{
  "num_attention_heads": 8,
  "num_key_value_heads": 1,
  "head_dim": 32,
  "hidden_act": "quick_gelu",
  "positions": "rope",
  "rope_fraction": 1.0,
  "init": "normal",
  "init_std_down": 0.0,
  "lr_mult_qkv": 0.4,
  "lr_mult_down": 1.5,
  "beta1": 0.95,
  "decay_shape": "linear",
  "max_steps": 4274
}
MLP neurons of a small language model. Each row is named by its layer, matrix (up: input weights; down: output weights) and neuron, and shows model dimensions 0-255. Each number is 500 + 25 x the weight over its row's rms, rounded and kept within 0 to 999. Numbers have three digits each.
Before each neuron's rows, "fires after" lists the tokens most often just before its 100 highest values on Wikipedia text that the model never trained on.

fires after: " |", "en", " e", "ar", "-", "ou"
L7.up866:487484482532489507514467469481526474513489524497520519465459485502502487513498501483471517460476484505486510539502517540517498525468525525516457508508477483532491478514476522488553487514481501448475523525580510537509500472524477571526480485505509525514559551501488505464483490541484549486494528490518501490514511552534521458448522534523561480482479527507469487532475518501483482487530497529470489520506502546515509502460481510500508474487478487479467527480469512539487489522503515514485493472498483479499485479482500465510519486487505484500497490507505539513521509518477510577540514532495502442464531501496467481499481490471489479507516487511473481482488530510502474512466481494500505494534550454475531498494489524531468432486488480502525556499547504539462483486505496
L7.down866:516548553444467496514522508513494490534506445482501495530467487547493503515461488479478484507479476494505511503492483482520509508499484461459488451517494475493509514492524473486472489442477511466487545521472505477504522536509534500498536502481467523500525507503486523504497521441473507482489506493466510484491496443505505557491521494545481502484459506467516529529458511502474454524539539527473488522501514480483509499500511525533446500492497552523535493474456499515524562529503496491505492529498551520498498521538558482470476494487502554475521505487500441472485504496540512462520458486496499496470502500537503479533493546512518513494523493519547482523474534511519508473509530465478488492500529493533509505515503499520488502540532502501526501456482453454467505460484479

fires after: " l", ".", " R", "w", " t", "T"
L3.up961:545484536575488536520488494519515534451492498498495477505524459489528480523497485522461488498473518496498507523491489537460486494531464520505496495489495516530524485461545512530502509503494512563496472492515529519516538508480486487488485464502506469519505497521488461527491494508539530452489433498520506501489541475469474518459539494501507481492507510462488507464478499503504496517520461514477478498503543482495542512479499525484531546505518475528499500506494475511478492498502495493482481483546465539543517470507486508539483461518480486452527457469481509471489511506495490538486527451460471463503493501497498503512540457458518529502519492480480468524524561503536551524461500466508493459495510489508489450494520529501494514461489531491547504447506547493516511491559506
L3.down961:519515485462485468537441504528469507525497510488479481515547509529531465520512467507479540494502539500503455498494507470462473586531507537530501449456468436532485450511514500498488489470449548473527503491525502484500463502543493492513477527482488499509510533493514520515505505528485441545474527517506509495570495549479487484498516497486505516469512501489520451497491486494541485473493523492483496494524501494494499505484443544480475507522445515512474434499478502516480483535497544541515501508474475447492504503511465507506481499475515553519490537509538510487489476517491475480456511495499487495522470544494494513468521499530517506502502477516467475511513496509528459543498536496537494496513484519506519506519469543502475511504514519525484509478467511519509501473492505

fires after: "\n", "t", "w", " F", "ic", "av"
L2.up264:517501507465455510446495523451507473496464521464486512505505464500460570474522482488499476514492520495521473526507517522480514444529505490454523533549530507473512504529512518489421485490503499491473489481539527500503494495486480488495485499494519471507531549468507495521490487470535475495533474466512488526521495466523498517508554524480461491523500463520469496520487496483499465531518510490445473506492518528513510485509466487452528499484462460534526478462556505482521544527538511501494525475489518536551506490552449536486484502506527510455489498519497502482475503470495535503522491482472532494499520479482475507489478462471526549507520542551488524510486471509495527532492492510555497476483486523519501495532500508481474506524473488482557513486526511531494499525526506
L2.down264:520435539456496504507479516452494449483473462468497476507499445483508502514503499476488525493590558475471528551495508493512471528525487521515502517531558480491535479481541511485490505483494525487487487495458508493532541498542496472503517467494555497472533570539517479522460474490539493490513482521512489509522513483521477455552511516482469502501481541498471523499516500536483472511539481477485517458475481500497485500509503504490532526486491475513500505455484490507462490495523495466534521477515496508453465487529467510509480537460514499484515512501490497499483487511436528524496494489499513468460430495491505498506519531481508521537494503508495498483510514536514481516531528497499526544522515508456518508488508535532494501503504480509491444482523489508501529507515450

fires after: "il", "ill", "ir", "ly"
L3.up35:461494516518510522457468521489522517499476515515472544491501495515470525518494472468517486455512514499496481503454489496472556497527479479443472492544478524521498531494458508476426500489486536514536467538514514482505508532481474473448518500504531465510566488524473531492507530470519524515507509521457530492520490526516508544474508528489507557464532511478487523490448501500465498508500510499530504475495519491519523516463508510481521502498477511474497474485492472465502520492530476480465510521486489524515478463485538522535482514456521508510447500517473489507554521487499540489516460527515464471488494482506473525482531515473474510494528491523517482500520519526519455480518478539461521540455530499476526559529469503519508501473505574459487500515496518520505495499503484
L3.down35:502470534509501446481503509501487465489464504533501496531448443509461519470505538494503470486497500516440542472534469500559506516460539502518523520477511475495495572528526499505540480496501456496517511476530498527518511481501512465497512529480500498513484484480494439500534498559467521477503488586517490493493476506460496473478523508542500464509535491490498518485521524499533505506490534501516502492475492474481478510450522490547483515509503467497518539499462536484511517522484509487521541494505504473532456511500473446503508534509490532520516481528515462529447503478465513505506515479532524521468506507447519503535492475489464510498451486498491514500439482491475511519511516521464482480513495509478510441490525511491525514528504467516468475524510519506508531478517511

fires after: " e", " T", " F", " d", "-", "\n"
L2.up908:461502502526486493471481496485525480448545505461509534496438497493507514447455484473513457483496507486494485495504524467492509518536495506456503510501517503532481517514464542494555477496564480533472545522514457530533515463510483536487503502514497491507523497477479493514473488508503490455471482520519506566481500510503488527464480487510485499496532506507496508538468506532462474443509523511509473507511527464483515480468485511525505475471485497500480530471511534510482501477499486537458486555491498455519496446479496479477498489516473472516443523523536485493495464504469550507502505490477483487503536521503512519508513536482508468506531491487496514438502493500465498506474461486512558520505516532533525476519504519540509494526419531479488544509497518529518501455476482
L2.down908:495471515534461491500501518470506495507488505502528481485458501522495499492502491468506458552468496431498543534525518485480488554494487505524506481501494509552489502473481467495512517521490518501474517480497526478508464447512482479499525486518488509515468490479570467532474479498496515470475509525497548484505495417460468485513474526489482480466528511549467496516495524471484513464454523493513533486489525527522468466431523484533495494471450524529521487491511542521496486485513494504483525565481484501539486504499533496472503496502485478505500545567497507460479508502512500505531548493487494543503480484505527471505490506473505506487471503514512524470523468497498511486486486513517498495516526502565483521530541518500495530564476484493497490479508521476516507544554532

fires after: " g", " c", " p", " C", " P"
L7.up2:497535546477505512511485500484496492456532487461505505470499482493483463493501497509486542508483478546484457484487497475501504492564498495503469443497481514528507444511487463518494501488502525518513508447493543521499535473528499488470515522514504558493472522523509508549480510502499505482506502454467553507509476499488468510530434505446472500544484485523533523556485517487451530525494504520482489524541459543527513503528505498525498525504520523502501518476481513540463517520495511540518510518486522468528466480527528510498501504494449498478527485464497484539530471514455505479501526463480537526518513513489543487493473459540515465515461471470506503516490482518486473485489526445495472465508535452472530481498495503478467509497499503506474479528502508509497515561545508
L7.down2:531491499466528454482482487479468500517484507530495484512489533496462511519494476542490520490535527520487504474466491477557490460481538501530540513488484554508475491465477465514489545491508490528519516532542480476455492510501513534473520546521533514487496474459515482511495546540540472512492478452515516481494521463479535541515491483479497523482506477483524503523537505499464506471510482510475530459473500513454441495509509495450472494515498490470517488505498547506486486472486520513481539471497441463513516499492525475535508477532518495530510455476542484511509471446516496514506478475512547524502502529466494499486501515495448521450488490494528461509524498529510470522492513501514484497486483569526501474509507544507495463528550489493499534465498500488551466481503514

fires after: "e", " le", "ou", " re", "l", " |"
L4.up574:519498495506464478465527478523475494509467456500532525489474482446524494529510482509465506508496498498475525578543504480500502477492508505534464491462523467503488510511490487529491441523485510492510519537516492531467566491513484469486510502517512511511473467491508531509519467493508479483451507473505541516505511493545515478479521499484551456536509486532481491519522507516436469463497493504464460547483501525524501513537474504527506505522514449524495531498454505539494513501499541508483482499444489469539496518543527473470480504505510511499508474467539508484495527526517472521490479557562552514468510491527522524468535499537476476493493496497465499500493525483506474519497495487456487488525528452467492475474527499549552458500491514531530504502502520493516510478499494
L4.down574:482482508482535502524479506510484500507491504495478492479544514488450504464481523512485499487545505542510487475490501519537490487483537492511466493524576531508538521493513564476500520472505505527476545549479539496469483564484478517494511488510521512538524511512459538484495510509496504482488516457508524507494525499479519500506461521505462508459525483448491509519497509497533517496495462482487529506514477494499521480516512475487501494500495470492511488486465471456481499475510524492517497566496492517513482482486513461448522481528456468503492529495434510479484520463460545488470503457478493437506481487511520536539523464489500547480469557500531507488479483486484564475493492500562500483466506521519492500497516548478503524470512501506535465501523495542480468503475462

fires after: " n", "ou", " st", "y", "ar", " s"
L7.up22:539501526509520487529464483484436502492469527543483503505492491485466558523526516536497513497519501494450524506473525524514506470507528487479493489511495577539522504457479479518509451486541519557491476494483508524534495485511505471524484491526523536491492504512455495467478494512522456545527494478526493502489464527531518526470452451495539504478503481494499496477496483491531531487526495457537468533507513510494528508458501533495469548520539487459484487511471528508494469482486518529483496491515437483481493453490486517464455532486485490505488508490514527499510500491535520472518490514482531482490477482460524523513466523517501464448494498529493528526521516452484492500508523525538493490485474492465482467551492487479490498525571481508494518449503533500522503523513471
L7.down22:512483483478503503528468485479515475480514502454525499511517519535512507469517525504552492475500522498507521519496468504522482503504509516481466489494484503458450524528511508508560511495472489514508502525514488500497538515482521499554531496495517500503526475461523520507499513546498513491513488524518486487444495504507480499481499560494484483518486470519514487534512569483514538484515506520531531496511506497467491526525476507518500465480488544500506509479441475497503487470477492458508527479483483443502502507543449501537530480469497530533507525473527486465509557540484480450468552476489510487507552530496535524486491510442512508461494489501475524422531497530521448505486488512502469494528517535478457526493488453470522498479506479495482437525520480500542465484511480

fires after: " s", "g", "rit", " Sp", "ic", "y"
L4.up1014:439481466486560535504527530496515449516527499472476489481546459452521441506501467483461518490509516472522494504506528480478511508495507478474493523507518529467494506508500492556493508473523530492459450474479472539500527537489498465508530516511515491480493492512500513472529510445491490477464535491508490486497495507501508466510507495482513503511520518530495539507512491476506485511502538500491529541459482496457488463450506496538457528484494519485529502548464509461428490523508475507517503541524493474494494492488482539515448541503522457509467535533507478477508500484529504487554520477495494485517493537460481508537548474491491485492533475499498542500496471472486464521468503513504506502507483499518529491484504469477520540485462522516524512517511475474519522493585515
L4.down1014:539481543493457487501518500455514507467477504479515491495498491538492500504446535493513520514480498554463486518515495500534486507528465483512499462471523483523495471522506493447485484505486509527501560524509473474492506458501490508555453501499482514508524472532531466508541480467499557493503529443487541482476489499525479528467510521492516487523480464551498468497510513536517485527451466499497514540521503479475511525496485502506516494478475527548523513546511495475528558500502513497526455497524523558477481482475551468522474457497464516480455500503491518454473518519484508519529507539542515518493465503541503504485502549531494489533517460518519451504495514513476470512509484463469515480483522514502475526506466483526518462467515491483499517485518508468494525476469512

fires after: "-", " A", " P", " M", " a", "ver"
L7.up730:464534545521535480515474485531493507501503516487524456449515550491521500560509532459479497495481479455523493501528484519530495512472468521473493481498501503539488510519516518534466494478508525485481535503452485507520539476505536530514512476569499516479446508515513495506476486483550504516525518475533544509540471472545467519510494496544499537475491523524537518518508512445493511480540483486476442517491490527515447476505535524511479516515497496503481458485508501515535483481494501473508477534511528483527490470500462487506513534491494506450459501500478463497485535516515489482502516524480486536521500490504516435534459477521477495485458482516524450463514487516444504511477492476481501475497485517467494488482535519514474513537503478558486501498516493473516545491476492
L7.down730:489466514516487500500508530459534515523535483488465486522510480493484488446462490527493506528512494506491487536505488503534523476480514541475513562484497481526462440516498502448498497526462518496485455502510481516513461530482522471470506549452523522516507446484502528474484479489535537559521491492461458510530507500564506544510532508545496517496495537467472498467527517537486478534518500500496534508472482437480509509462467495477543493493497469502498515526500504504500535542516478532508501500478508492549508536468537519516508477527483514507476474508501523495500479474511448498485505500460519477521538477504511447524489510505539536520537495482510516509472484503529499462506464491486526459505508456538552484506476498488500477472525488479537469505468490518489503464490482

fires after: "-", " P", "g", " G", " p", " -"
L4.up177:456507485513530541470462458489467445472505508498531470521524510490456541490483495514526519503504551508524494499516495522565501490506453482498514484544508471504494475478504541485477482477476499479468491503501513447519519455487507543483485490431488521491480527455506556564481476513510503464503533505511504507514515535514505463483513478482481505458508519512535515494427516458508471505531529478491472515535504523507476539496504486463483520495479496475482485511518505494484480450551558466479499565515507506515541519501493517509524478545489477488501517497500481495487484501494478527521489521496475538510492496520549511519489503493507534476499492469513488485505486501499519460496478508492501516485482528474491474518515468487512513497503462545485536521533549463441511514557484
L4.down177:489511493496504502464492538494507509457518488523492537512489532502515507490501511528533496524535486437496487487526521491482508466492506503523513518511481526518533539475508481514505506558496472517520518492506553522542487545487455501502433538493496491533441481505523469494462491513499530504516516492492527492484475498471501498457477520527537466498441481492467493504508542465533540522483488480548546478453540516458497532527497434469512477545527498530507506497488459487480510501468493535456508457493536490509506511492455455543482513509503483492538482492520480512516495453520538481476501548490498467515495487515457488498465523516468494517494480509557490511449496518499476482504458490551543499488485484533526490508510533520485497538476490504517529479486502486515521464482493

fires after: " P", "qu", " V", " p"
L3.up892:533493511480483504521483496471489499484515446504467510465496505486469515514531473471479485499535472470476476509504471533518507535480486478451535518492527496520541540443463480520508494483483520451485503518491475494479532504540522512474467479452473493478501488531504479511484526457487452506538473488512501496438504493537457477455470495501463504497490544526504514529471500492507504520518499510486514481506494523525487490494459500484534504510488526468490456507473541509545506500519515538493459513476498495521515549485533493516499476495478523494491485503505510513529509504505446477543496466496510507438554490529531541487485478513503529567452524521470561468474516472508459516478516448495497502554510480522514476537529498500505535516516485493491494509511528507525548525533536
L3.down892:503514510534511488491469470496507528489464497490490517497506509498484490503517494543489498443495510532507508483520549525547491474490481538498506496487490482467497453501467494503474486509498510507507500500541503543494486465504487445438497467506499522521509468490476496499472462484527488497551488519528491488547501437511518522570499500535461502530509502528502472474533466513450499482537522482508486504458503520473577540514504530488491501520522492486516508542500488532487499493532512458492497494487476476547492475520505479458510478520470509560498460544499559480504466471510499487459516496507456507501492498487464485484553522481483532523491487502501496456502526492488526477505492489536495575490515495485530538466506509568495468525478470471549490500482525492494475501504470

fires after: " in", " D", " n", " e", " t", " c"
L4.up198:522508504496508486494495451527508509517533502517544502482472524505507513505520508515512456513481505511482472476509535489524460494515530562508517477472510511505519470489487501543499491502528498506411545525499446463511543479496483459539561483509505463518524468547493479557495529493517516501505456487483484490528528514486517522503499526529568510463502446471481510510477505447489507517518476485483470451539453485546489538537509508507508510495497503487467509493510484484485476458467500498509541476472505511469541483527521465474531480459508477500526465519525483501475494486510561523525494528530493493471529505526489478456485503483487507525541506463493461483496528522494509497469492485505480510488516499501478452496551481503479492488487495501524566489518500505504538466504517
L4.down198:507518532515448463493505537458451504500488482504512466465536472525479490528490493514487489482468501474546495461484461486504505509522485503465470518531474492491492514526523471476523460504525493488541454520499470532531481499472531507493493516518556467502459470489473522508502494514488491479511484505526502496514494516506504468492512510491532507470533531517461468509519477513553469508518474484521504520525518478486486488478462504479488506478487516551511469506475526510505488488515489524498506532513530502477487429497528516492455524519483514531492498493500472504548515459553485480541423530496465476530527509454484495491460466496472526523513569524537529531543515498502513558512537484520524534513526538522482498519542470462498513473491531498479517499515498507449461509478492

fires after: " in", " In", "f", "lect", " f", " on"
L3.up144:530499472493527532538509502468469546449485480515475485498510491491503493501504488527498482491517502455494482478497548490520498496514458486540480488512539497505463519485505480501537491493526510510505458536540528507477517458508465483482473526483517466535453481470486493476462547496524545493490517516473447495489449515476489496518499487522525500561472516519452520501492499514486481517528529485484529505538475524499499504521502527466511488504496436508538506556488531491522501517499525517493465527476527519504535515485506519478468529564517499468477520483449488500506534478466567564509486491473473476489489495466491483472433499484502475523520567509500497447479526473475476509507488519498489515533514532487522532505497514482503490521505520531525468521477506495530472495545523
L3.down144:477505488532468485494518495526502471505504523475547486457505484517462491454464491536511484482492518512495536514501547539478469492484519532484465545522535513518477512474522522515509502489474491505512510491493513514509477515501470504526477494497469526516538481507505508457480486481495482470492473471470517535532523505507475499554546477484489476494511479503507504506514561515465509463454488517469508504518517519501510497471471492478517495489485492476513511462525509477483503475479470500495526519506476604464505498519496479536486510504507501556477488539499477541446526502524500547515504510521478518485488498513475522485575468464486552486511498475521512559503486532511507517494454508535478492483506437537494507522469513488516488488442482470476466508432518542534526485489481

fires after: ".", " m", " wh", "t", "w"
L4.up137:530514510481485492482479525493488511489477504512464445538543481470533508487482534455529484497456486478465474480494491510495544519525497496449530487497517519533503479497466501471513502517464509488512509471520501521496499501472457463455502572519490459509558487487476493522536474448521482519481521471504475490507569492525477520471535497503538482501516508563502505545483462450573457528498492477487474442481526476469482513522497512523506502509529533495471487508512521500521528499500490510528522497529496493522528477440508509510520503506509481501493475479504497498481491510536507482509517452517511494475505491496499489512481511513462512482526511476485513520442554518509490471507572484493489453495467493446485479493513490469487519517523488508546523530524523502480514515544512
L4.down137:497503485500476520494494474463457516539489495479499496506471506526483480500531519503500535485531492482457511529503492543509506519502514512482448550472505505521519530465483480430490503483554482514495488515502495489499534500476528530515515458478481480456533514441486480532568490521486515521483499506513519511506523528540479486538517512512479519543524510485478510496503516533474511514480461471557518496564495487513534483507508518501484483496478501506517511492513477481457425528464522498503477511509485458542489491559487519529520475533524508513499517531507506486493477499469505483492508506529534494495478484501541495456502484508462510523455475497467523486529468493457465494511495512475495513459508463528496520481543524548518436469495484473442521467543492496513488529545478

fires after: " M", " P", " m", "om", "m", " C"
L3.up8:491493494490496515539478487456540518481443548464489491486515529459472557484563537461523518500504498457531457487532474545525466534535473509479525487506487482502525504520497484466520497477493529501463528505476479506512484483497495471496498492489486471511522516514480491527513486449445477474559499492544512517493485519481522527470523534501492525490523483533489520497473494473488511534511506489515485510522493512498520485532492516499539482533503493487493453480517468482512488487500543471489495474535498482535484475552469544519515458458506470427498492493504527490496504468489486514502543469518495461548510548540493485515489514505496459476474484508472505494500523497448549509546516547481477485549510471491517482495492500459506523499507489533510481485494508473463546536525518
L3.down8:523501487484507500467492496509520538505522504517520541506510575483477491500464498497484503492453512507463486505486541497466512537515537457466503528510498518512519517466525530492455480521492494505508500521491518510496517573528469474483538529475566521486516456446493496469521508489491502484465562497495539488490492450519479470524500450524495487524479524502478512502517506494449481467498457507512521521489507500496482507473530493492515468516543498483526482479507489498515513513509507524524520482473493509491500444538522503474492522545491530506510515505479486518518463498470408462476470489484508522511486497551517502484527504515481481508509516466488498531466496504469481486543530509536525498511523477521479449483523512550511564523508508529512476501453511514492465459446505

fires after: "ill", "ail", "ad", "ed", "et", "old"
L3.up1:531510494540494531517515483478548548518490503474488494535542483464497478506441522514521478520466498497485485524486525492514507540503492509458518541491501504531487489504473513490554521499498519507492501517508522508495477491510468502524513509539491482492470521512504504509537467528498500500507488487494487502527498510428494535531518508499494499459526493512516496479515511558485472499504468488493487494485518478466493541478458489511476525542446526469513479471486475519508532511496526533512459600484519558474510513525518530497507479486490503511470519505449488486491526520496493496520515487566473506494537508489463467453525471485479529444509461533506493491505492434518494490544487492544490479499472506487421494510519515488488474515481468485519511523495518503526520520462435
L3.down1:463503516495498507497496557485441480491507490512464527461488508462522484491503513484511533463560487509486518495539466497461467458525472500533502477491487554508481519462560504505476528504525533491464516505502534513496499532463531483471481557484517518540481506495468506498510513474549481482528529497540553519528528528517492476506535509508487494521481501480504498473493503480518527519479423479517547502501547531534469465474498473480489469500447472487528517496462495494514496470497499504490497525509484489481484498477475481541493515508502532518545531463486501463520462543522509455468463501449509483511466482515536497484509509517528445527494498469484502513503486483488484458510522513497553542482512499488500521474475527502519460506490516511522534501510534474526515531470518

fires after: " f", " c", " G", " re", " D"
L3.up776:486463498525473479472495502492507532485438503525485549474515497469490548517483500478534473482511503520475506515493508460527489486450537537475516524533499496478534498531502506480528516518547523510476493556530511493516511509510503490515482487476469518498483510549502484504505498502437439496493471469513527473541489531483468520509524525550468462485470484532508510500533497500509525465494492502493467459471456554521489485491506510493507522514511525576464506508522495544439499479543531449499509525496482478538514504494504475471486502482522493471502482488523511528475501499503494509517516577524475478480559498499496510452483497494512492528503490521471453478495470497516505532461510505514524503496499519494510536485504446505445471540490503496484519510524487483440512515526477
L3.down776:537501473526468516528527486506475498583498514480516510479472516513502511464495505498509493466510493487523502526522497502454531526467472503489517489524481518504536443480484481488537491509515471475509523509527499493538486480550521487533457503502467503522510484506531446497513491499480512537487464479504477424502483489519512495481492511485484518447522530538507514473509508508491504525499513498500537525488440490517529491492515511472477533501484483507508436499526525543489499576497523504523511487488558498453519493440507515493501502519510486534476447544532505473465482501509499471547485539490493475523522465480471516491517517516460507495453481481465504515498504497524494525523563504507466509473500502484480528567563494485494515484447528474503500489503490476484487466491507

fires after: " C", " in", " c", "en", ":"
L7.up902:470495515464514495536531503469452492535478469511504489486513530507517500487482483522498491489471457537526507487504523483454478492514482488509470496543471498461502433526526482507488475478514447504496469509480497539518468512472514497531542513527453536486493547491499488530481512521489545518503509484504472532519487491500486480510541509531475448538491495527553512501466508512447478485514501524481486506511529508452510493497544512517521555516493514512483450483539497490504479519545448481517507530483486512506464512499542502472507477480489525480467509504517503464543538509531544477491470491526477481491498492493463474481480525505494529555572531473538512483482468511497506469500532478504490505481535475492515476537529481508428521511507439507489501502496510480513528516544490
L7.down902:481501461488480462492453515516506513479466529459540453540554508476493502527475533463513518490511515525514474501451491513520488520525457533533549511481482512501469529467468489488519486519507521479499543480526530458462467487503477493517488504490495542528491487487475467483489478471505495499501456480509531482533521476533542516496509479517498489518467512526505509551498485506553518543466488527518477491505529474453472481494523496516486523520510498475538520503493505455548523514576490529487468441502518463499474505497504509511504554491541461496492472466533518526465446518514521484533525466521491522500529464500523484502451503516493479498471527514499498470506487527501526515466478536490499469470500568502515469499484496505507519499498509469494523470508469491504519474516544

fires after: " play", " us", "d", " includ", "it", "an"
L2.up688:523471527462437533523520504491518494525468525461495483457511512466493534524502474520499538490516492464455500537493474470493492505547523505490491530464528517508477519456491499506476519529525532475507464494471507464542511514495498532522477499531483512471507481452564466485486521457507542547479524541511460489498474499506528502471502466500506488485522499502490494510548493474528477501501544522505473466516506467488476461512497531458478526489511574484474519472465495520471501491506485518495497490475490520475505552493468488509525471489498505512496454493504489527494504504501462456471520475513549492496514465510513511466479508437479517498466512455497483522490476491512488571508477523480475442527521541531504527494469489488527519503516464516488487506514439486522501501485473
L2.down688:473560486534530476477463471520475510458513494554500472559446501537523468476536512480484473543498485523509510453534530517512492491462503507514550475510455492486533452566477511515519450467491485521501487510529476545479510498511500461484501524477521515503529509499415513501520523544501501479510495490491516491496535481495510517516510499497481508536492475504489531516452508515478522496505505484455538519491473510488480511489501502523513496508512444516521499481519528489535491477502523482503508487489522479496487470509563499529502473496504509469525535518504476456490508513511517580464468508484480501466474490493473477516543504540515454510489507520469502500492513468502503482475503514494542516488485493506431477518484518494503456518506495450490508510492563513511528505530494

fires after: "d", " St", " st", "it", "ust", "ce"
L3.up131:512507486507472524543507501489499488525564469547495514487555492508492516526507451530516508487539476489484504526499508510506508528498527535499486518504511501514449462502537520518513484460523520496472481482480491491530527535502441528528454515517514525477449463469495500479479555527510469514462483491488504507510497480501479495465484492512486445504507507465539492511506527473494502521455511485516552490475498453509510529532521491464544527522507550502495513531463455559467446489525506511505455463497462464522489537488550537523482505479489537465490495481495507523526535499504504473534503480501500522519480477517506536520522514489504512488489494510498481493473501490470504491521466503541458490446514491511484526427489511468539453506491521456475478465518482484489493479510489
L3.down131:508496484526446486457475488508518489510481538520528515500494473486569488487492523494524477501497470534498495504510451528518494475499464525469469494541509483442552505557495470483492481462512506491558500508528457522508449490491515439526489507515559508505516467510490516456502490526518472507503499516542506472471513521522533515481530512479531488487500485489531471538477491527520514476527473509496503496508510520493528499509484478510534512525508488475540545507493487479552513501517515473511490509490504558469486491472460533478437491557487466489517482491497510524478486512490527500485487462500528499496496521484462512494523521481525509503506538505503511505494517538549489436538518486447474534553524455466495484528525475528466496513469486492527472510531480480492474468471500

fires after: "ill", "ver", "m", "et", " f", "em"
L4.up195:506496507597488502497495465501499504484488494522443489482541464503497460489501487471544514487513453476477489495478508496499525497502495502517547459467491468495529521506475496469499522476475540503516521508531516451488494513490491504493506497487530508496505497525513536510507503531511518509469506536511538526512464512507492517550379478508501503480486534518496484492500508463498471468513507495530482489480563494478554491491495563500546473487488534490492474482500561517499475477546467499494465507503487492481511491512490509447507490472490508529473482494483516483509519538501491490481497464515524523461480536497513496515514497487519547499529474527518464509457516473500519442549473479518537522488454533466520542479530505501495489524488519535498541499502513523530522486508486
L4.down195:495529504471484476474486491491483446520530470532511494519448516442496555524439485530464486516551527521485512525531519499522536480534469511551504482513522517475453498491514453480515531502514514520473520487486566493502481497479494454509491502471463475509450520506484494489514526526484511466504448469475511495461506459479518509498512528465511507495461482458504475562470463491525547491520500483520535479520486491508490491530456507469532514526511495494496513545500532512523496521484503533536521501503529462502519510473449449543503485514439509517511526529511494487542489504489536524529488496465514499505511477524461494496533504492501544492487499515534525503516527524498532510468502479483516528505498484497486486506499484499490489513524536509477463498453558489502475491457476

fires after: " s", "ill", "y", "en", "em"
L3.up862:474457506446523483514506502474533526476490519513508528509527487452488466508558536499535526498506520503490526456532496511528484504551491523497504509479467528476479483540515496493488514534511483426510476522499498521424513532487506492536488454532485508484484491462465525493500503490499514519505537499471482486466501502567465487502477475492544527436553502489512455511510458520521489490523486477487494521491516492489482540452494477481510522488510551500466472493511564494490504484487460507516480508474473474491509524467479493472480506538502458518503510547488474449480477471494513523499524492509499518466493514465462564539504513500480502471490515502502503483477473500493521490489545541475495487468519520478494484522535519497508507516500479523494518495534490581488513513498494
L3.down862:515506527465499529480502474539516478487489519491492481517506514488545559495473465530457526458488508497500507511523480498501516496530452488508499512519533513523523508460500523501526524497472510487475541510530504449527517489478453478459438498484515551541494499529493531480494511477469484459477495498521491497488516445519499510498537492509519534499457515538477487509502558455462488464487459459543475559501516498473508499522489507517504495505476504550472466453489501508489486520527551473505473478481507483535529484514510449573494534503498494494506496463479560515508492491522485497452484502489504477512484474546544494513512512511504476553556518477515465516522500510460498538514491478495503535512484518524476520500496502501488454493495473475481508503502554495473511483467482

fires after: " n", " N", " s", "or", "ort", " j"
L3.up328:508484497528547533521471473502465486467473488513483464429523514509528531471473480494540515470525516483520491471513490525533486497483526537455508500470512535504537508518514540464491507502569557522454475479479484498538530512480502477513472474509539485542494475481491533504474520516508543517458506525456518522530483476534513541475444476485535567465486483469481470495519511525475472515491512467492545512502482495483482505476491515498463479514489517470492477477494477499529515519525484486499486522495482479458522538487518510458484517483497541443483481540521480508497493489512484521494477524507485499480470473500540518499509504500543465530491529524494481465490486516495508506502496474520496505528500480508480503492435518472521466507502533515484517539524475432543497506498539
L3.down328:516530490486499497531482482427526483489539545502469497516488531477560440524534492514489516462488526462500479492514481470500529516453526490521543457498486502493494518506548491513507488496509543473492496512487497507494498550510522489478457490443515470556495510446508524515501497501465486526535523493490510501457515493469552505510504500510504501502497469479508487516480516496528546525521481453471491458491529514523530504526488455507484461462515528564517522467477496500544508490509485518476510473495500491545481505524479548508508473505466469482519520491552525463494494532467513544493497495509491478479505463480463514483502536501496488522456505480455482471494496456494493495527542483455491491518508490474507564495520496487495524520478487536528524487493496547487489500484556

fires after: " G", " C", "rit", " g", " K"
L3.up418:531471488476505454526518539502507544521527505510487528485470517486444480480465490508514491528473483482444529441482509515517525490440486496500507517514499567487483515498465477542527486513507525461487488493511517497516459499521488527491523516494471542485484493506490513496490497492516518502484482504452498480524499471477484481515469480498479519515536466492466508504513551516516512452506500481511496504467467535482466512492519515501492503524543480525502517546565540527487491491462555526485528461530520494476518441479499555495518510524499497456491520494491454504544487459458517523541524526534481498501515492457505504512486493509524473548483487512483499533508470502512447573484518523531483501471478476485475502549500527484529508461477520489477478495478524522479526514524494
L3.down418:538491488541508569484458556467512523492494511501547513469502493526520481499524474506478487510496475500490465508471461479491495479486502495487521471503498525517503507522523444465505473536468511521502489515490456456491489542556489473447533505510506494563491484482535471512478511488495494508477514473513483480521519443514482528540521455543456525486525490451502507485493510479529511507491521513484532454539519518474459527501481527457473492497519487530458469461516479519460505468501498519518495507491491471505557475523515522493513498534502522497487510455483502505511531477532512530460492530499513473494519555507457538523480512480508489519470507472470497502489457501464526459494476488533449493493501523482523498520560534530497484486477510528487495487530478513528528516535510